python train.py --vocab_size=8192 --norm="rmsnorm" --norm_place="pre" --attn_scale=0.125 --parallel_block=false --init="normal" --init_std_up=0.0362 --init_std_down=0.0 --learning_rate=0.00237 --max_steps=11506
MLP neurons of a small language model. Each row is named by its layer, matrix (down: output weights) and neuron, and shows model dimensions 0-127. Each number is 128 + 24 x the weight over its row's rms, rounded and kept within 0 to 255. Numbers have three digits each. A neuron's up and down rows have the sign that makes its largest values positive.
A block is one neuron, or neurons of one layer that tend to fire together. Before each block is what it responds to, as a language model described it from the Wikipedia text at the highest values.

Responds to: Linking words before noun phrases. Prepositions and verb-final endings that lead into a following noun phrase, mostly in biographical prose: Born in, Following the, engaged in.
L3.down9:107098117122144088115139120108157131145127111156177121131137130115147170088106114121156115105099168192098137115117062111162179119151133146152114084161127146092108176100163125143087134127133088128172131125150173166130176128128096106132112098124152146103129114091136109187136129129103119122125104106129142112138146114126119101150115138144089136156149107138120107131088134090132151163123
L3.down175:139151117146136157133155123101171129139140109086161157094088172136113091154134137134144108121124142126140124101144103090117148147123198101145111135092139119131080087107139156145124117095129098088104129115132098121145109098078144167132118132091117128136137105085120140147136130174106166141149122145075121154130158153127147131099167088134096132145079093108157134145090146109123106136170
L3.down250:149137111123145125130132116105107138121114115133157123193108120076123106109113149145162137153120146098164156123092111137162107111110166156128148079125144122140116078076113183107089133124146168107139130170129161120142113109126094099131153144120138180130136108149088157107174112136113176150178153114137088114122118131110149128125109137159098120118129163163133135137127136172108080147114
L3.down251:156177122134145130118110153107098118116191133104123161132154179114114099128087149146115111150123165121137145144127132151088087134137148151134151072112153148126110132133093153085073118182149142135125139109149128124123112130120141130090127117114129144105178133116131139088134177140116131077157178145115124100116124076102108191137140128139099142161118093138114118124140144145136112095138

Responds to: Digit 9 in numbers. Mostly the digit 9 and other digits inside longer numbers, such as vote counts, years and percentages (1,394; 1939; 0.39%), and colons after infobox field labels (Language:, Area codes:).
L3.down65:119124128081089119082122119171142110112087133109157154120149098111106138135113125147130123113142083152171125133142163146168158128137172121158126099099141148112130193148162094130117138117152133157131110165134091107131091145112173124175130143164121131115146122133116096127159104080136139099123159104110070119125118122132135121151110118159094139118181150079113162149127111129140123097144
L3.down121:138158136137134117135084133127152123115155116153157102164157097178109137061153112162116159133148125155132144139133104116125119134155156148098168123178125118154132065094111096137080146132109149139151119156137149097162135105149106148172180132111142125162129135091115143129157160139132147143068174127151171124089143125143122144132165128149157115141140110111112121150109167134173157120150
L3.down231:140173134097178167111178098145097153143108150119149124131106136091172144134150127124117142119118124108114136151147133130158129116132112151125135112149118140122150131109116170134169165136116096152124112121121154102151136146143125150154068149182129091152149116113139173114109147109157099124160144139132120128132095103121154139158137140139218131174116160160108117103110149134167096134133
L3.down286:087137160169176145093149091150124126100118087155151069134108111157087174111142174125101125128144106105117182099115150124099085116109138162094118167121116109119129164099141114162144151108150121169138079128112116114132133155124179100111106152168131118152116120126121130144160120170110145141142134133119133130122109115145130122120135151114155109103137129158143182139147183159137141086111

Responds to: Templated data connectors. Short linking tokens in infoboxes, tables and census text, such as UTC+/- offsets, "to" in ranges (25 to 44), list dashes, coordinate slashes, and "not" after did/could.
L2.down8:177109100116111143094106120145115118120104143105126111138112163098114121116114127106200126091089110157158155143114093139144135100144100147098087144115151105065135196149123122108141086106130115130102152116141099134122180146093123125114114100118144135111122118157108140115150121140063174135120106127104136127092148117125110135140147109109091108121115113133122149130132086091148103143117
L2.down132:127131118123102141147146148106097154173094086107090123116177079120118139100120110106118158170078171174135120102094152133126125141165114128157162152116134128123122122163111130120147164166147090117154130126155106134130138153127119087148115101145114080130142117119106166132117121099106100119111125134138146142076126142137128139124123114152132084116139184168109094108171149140111149107132

Responds to: Table and list row starts. Leading pipe or dash that begins a new row of a Wikipedia table or infobox list, such as sports statistics, standings and track listings.
L3.down87:141112125169103111134091077158142076153146127083102123137130129178087125094140162075083134121098114116157088173143122113099124130128197136141140166145144149151089114172127113116185112150151112144114150108158128120147103161140142113109130114110164124067134129132177122119136134144118096133144149127145123142094157089087138107134100118137111143143140084165116165109133125141131126151135
L3.down195:098155098097148152179136075104162108160106102118141134153122168159114157133108127114146122121172115102142139121114089107139091143157139173171165171122134133120146104114146138139104143134123104075112155141143129158099129127155124141122144122110145108185112123169099139158153142113118137116150149162135166113099093105158134148130110136103128133180098127167147162147128121095124109133131
L3.down216:145121122167149118132179061124066091139110108124131111139147102125101162113155172119113166133120123143143099101145143120091102128172160138165141143157133118103130122153092122155134130171134135149120118085101139110149128132138125137139105125161162128135129137144117149165154144153136109094182171176133156091116113109101137155127139112077090123100134139105165172112138136134117121125155
L3.down258:124137132144100126142130106143109077126078125116132150137118149143105126079143145112098139087123095144132111138174134114122090142145150075163118134136135119122156026116079121113126138139130108134169103156124116112156128168143115071117135164119155120139127082150124164123102129103107131102131082099136149133086084118142137135152131114170150092119128115130172129097121109106097129106111

Responds to: Sports medal boxes and tables. Fires on "first" in "Gold medal – first place" medal-record boxes, and on "first" as an ordinal elsewhere. Also fires on table pipes and year digits, and on Career section headings in biographies.
L2.down225:129128125169123126103112121139123121094161113157114110121139094123116142083112131162089104125143124116144108145147127117137128132157098080096145141150176135125118111146131123149128132137124126167184117152171125136096122080096120104150177116121129141137161136121130148099149135150133106110161126122108110135083106141148152131135121130090146155095116135132125114152150185150121093175106
L2.down293:102107103108134148103090153156115109134104125167148115132147121149109121144107083125129089117156172114140086155156173135132114126150095127146095087140123119137125145146132085123168109138104129152135119154164151125166158135158129099148112157139105110129123120149112168101133156139091118209143167111193124130103125159159127126119164148127181141114119090140135099120116141118160150137134

Responds to: Digits after separators. Single digits right after a comma, decimal point or colon inside numbers, mainly the first digit of a thousands group, as in 100,000, 24,012 and 84.7.
L9.down6:130151152146158141138151067115165137148111153136104150123134123091133129137114145151141100172108126135150134120087177127112183128138147147168146125133136127146139124129130150156155129119131128113093108106092106083088104090062113134083121136177160151082159127146124145110097115108120127118143093112118124126134146115121124106105131160168156112173138139140145109104143094089135119132083
L9.down19:146123123160145122115118151129141148116103113103135149127096163108114166087138166113112116107147096160098139109126077102106102106128128151145102083084103148139152070114106083144135144101143105140082136126095105140141196160127158096135116142136093159190142147109119157118069141159158123149114092136135131112135182128131109118128117144133173138117115159131158130099112138149138123129115
L9.down51:141142145118107177113126137079118114101124115133071137129127102118170132089133149109147119096144128114110157125113148133137116093112138139138110174114140155160130129101123160135183108147142104155160113128152116157151137156135128120140083117181139099137134142147151154123122129128099121151127124171158103157095085092111140098161137160135106129121099122163138126091151126109120100108109
L9.down88:112159124151120103142130096153120107119145130158131146149134182147177163131123132127147141150161132136160142115131124120115113138078104098149149133132089145152157088130180125144169152107099135118116145078135117125164141160134126160143110126131147108138095119118079154092191145151134120119109144184125136188107170108164117125103122124153137102152112131154138118101139157131105116129154
L9.down109:104079076142127141199119126132117117102067129090149178128102061170115171093153133149119091113180150138189137145118122125142126112109160128091114134150114147126119074116090135134134152140145145146134127108199125137113099112145120158109071124135132109148125137142125143091141078172111142136131113148114154090155111123131120103118149121148162115113142139138136097137133138104130128126133
L9.down110:125139117101092152136137154140128138096148113132077093160161114176127119120104170112117193147096096117114122124179054133109117125109137161133135151089133158119116157154096109101122142129103106144155124113105157117162130170114142165131064119136140125176142170123140120123094127147131158108139170122113145092194126148148154136130143129106097100136142154102107161131108135120116084099104
L9.down177:136145111150096165143130138121131119153149105153122124123148121108069104129132081112128130159129179117136136153148150154099135183119125170120117097124131095122161035133171135160132116163138133109089137100117150128171119138104142137122147112126137130131102160127105143096151141131115107149083173134167128107159111109170139168141159120097143102135137103153109098124159138071101180116124
L9.down286:109130153112130106139130151117138105100137108075142144159140120095118123159108145156080152100161087112113165123114178117100099107065082150134123095129113116128141154113150123130164104121120112132130137097127107139151153129135157146136109138125141137158132145142130118116137140126143144133136115112117093136181114136143122145123119098148122080112174073114109138136134116107152142172126

Responds to: Abbreviation-internal periods. Periods inside or after abbreviations such as Ph.D., U.S., D.C., e.g., c., vol., Mr., plus row-number 1 in tables and some mid-word pieces.
L9.down48:126110121089102104172105111148138115075154100147131134132115115116116161158117066135158163134117133132142129132113123160109128103124109124088122177095146055125103114119092138096090117179113164144133145125157160134097127133095150121087091136131146142099179081103101094127146146126066124155116137130116145145153081159114097156150137147107123114131118082111106129156151113134132132125106
L9.down60:156133135123136121143143087140161110111141088139087089158123116109129136146146116119121105139111150157102114120171155130112154171119138135126097111106151134115128150111084115152116151087150102133108108131113138140136137105109129131126105135137163128132172146117156139114110115139137118100101089119133123094086110080133133106146132114135112175116124161128067129106163095161150075152175
L9.down210:104138138098138121157108150138143126118116156115128099097110091083103099138183117116116123112133134136154122148118175138137115149129145138105099126117138114096126144180145115160145174139144128168154082179141140115109126193149137106129121105154128070186121120119129144117089102146158107116145130119108159105194144123098127115157144094105164143084145165146111159128125112139158107109102
L9.down258:144118129105117149150137121123121131110169180128127102111081102118109128119130142168114132116127158127137144131164186121049173121101128107119148126117151120151152162106180095133152124110115148137178147118117161109106139096119146112143154138100097076178097115149151163107158176119169137143151132113142138129102135125182125135137154119152150113136129111110154145126117142090150143109102
L9.down282:120138125156122151170115126092144129162124153096138147120122126116175132135125142105108120140150117105137126157121031133124130160133081136113104129178107141132109130103135123080137139165141104141101124135156186102161118127149133102147143115121158123109146135153108124119084099157110172125148113160134104114174152113141104114146147135099082082132143121174147102168125104063147132143153
L9.down284:148103170112142112118111144129165157114130141139179158105135106118130181134114079148111164129123122147097148102098126159148154118110166099164111146106148126114164165114157138101126109077147162128146148137133139127137116141126117149105158130075153104121144109181143137137115115121130123179116150124170110133135109129090111102111130130133102127130080154145148083106090160150120108068131
L9.down315:111115130136130136074115120170089083132133149143138120117102122132152170091134121112134155156168127132120173135133067127136171110125130143170131131109126093111150083133175148149116156139119156166146105155105168111129128096086126128095114114100107082098144147143151132129084104186084126117097085126135148090130141160092147127096105131127133134142147107126167139106092145138100095133123
L9.down319:121106129122135170107145127116127088104112131133120101124136088136144109165104141125157133120157122122109147119109155054136126120130123088177125099156098142143115161138131146099114121145136137100108169122161087108157122130141154126129138075142124147123124112133101089138084154147153071148112142149143153162086132106110087133163090112171110120117182148135114089118139150155120112141156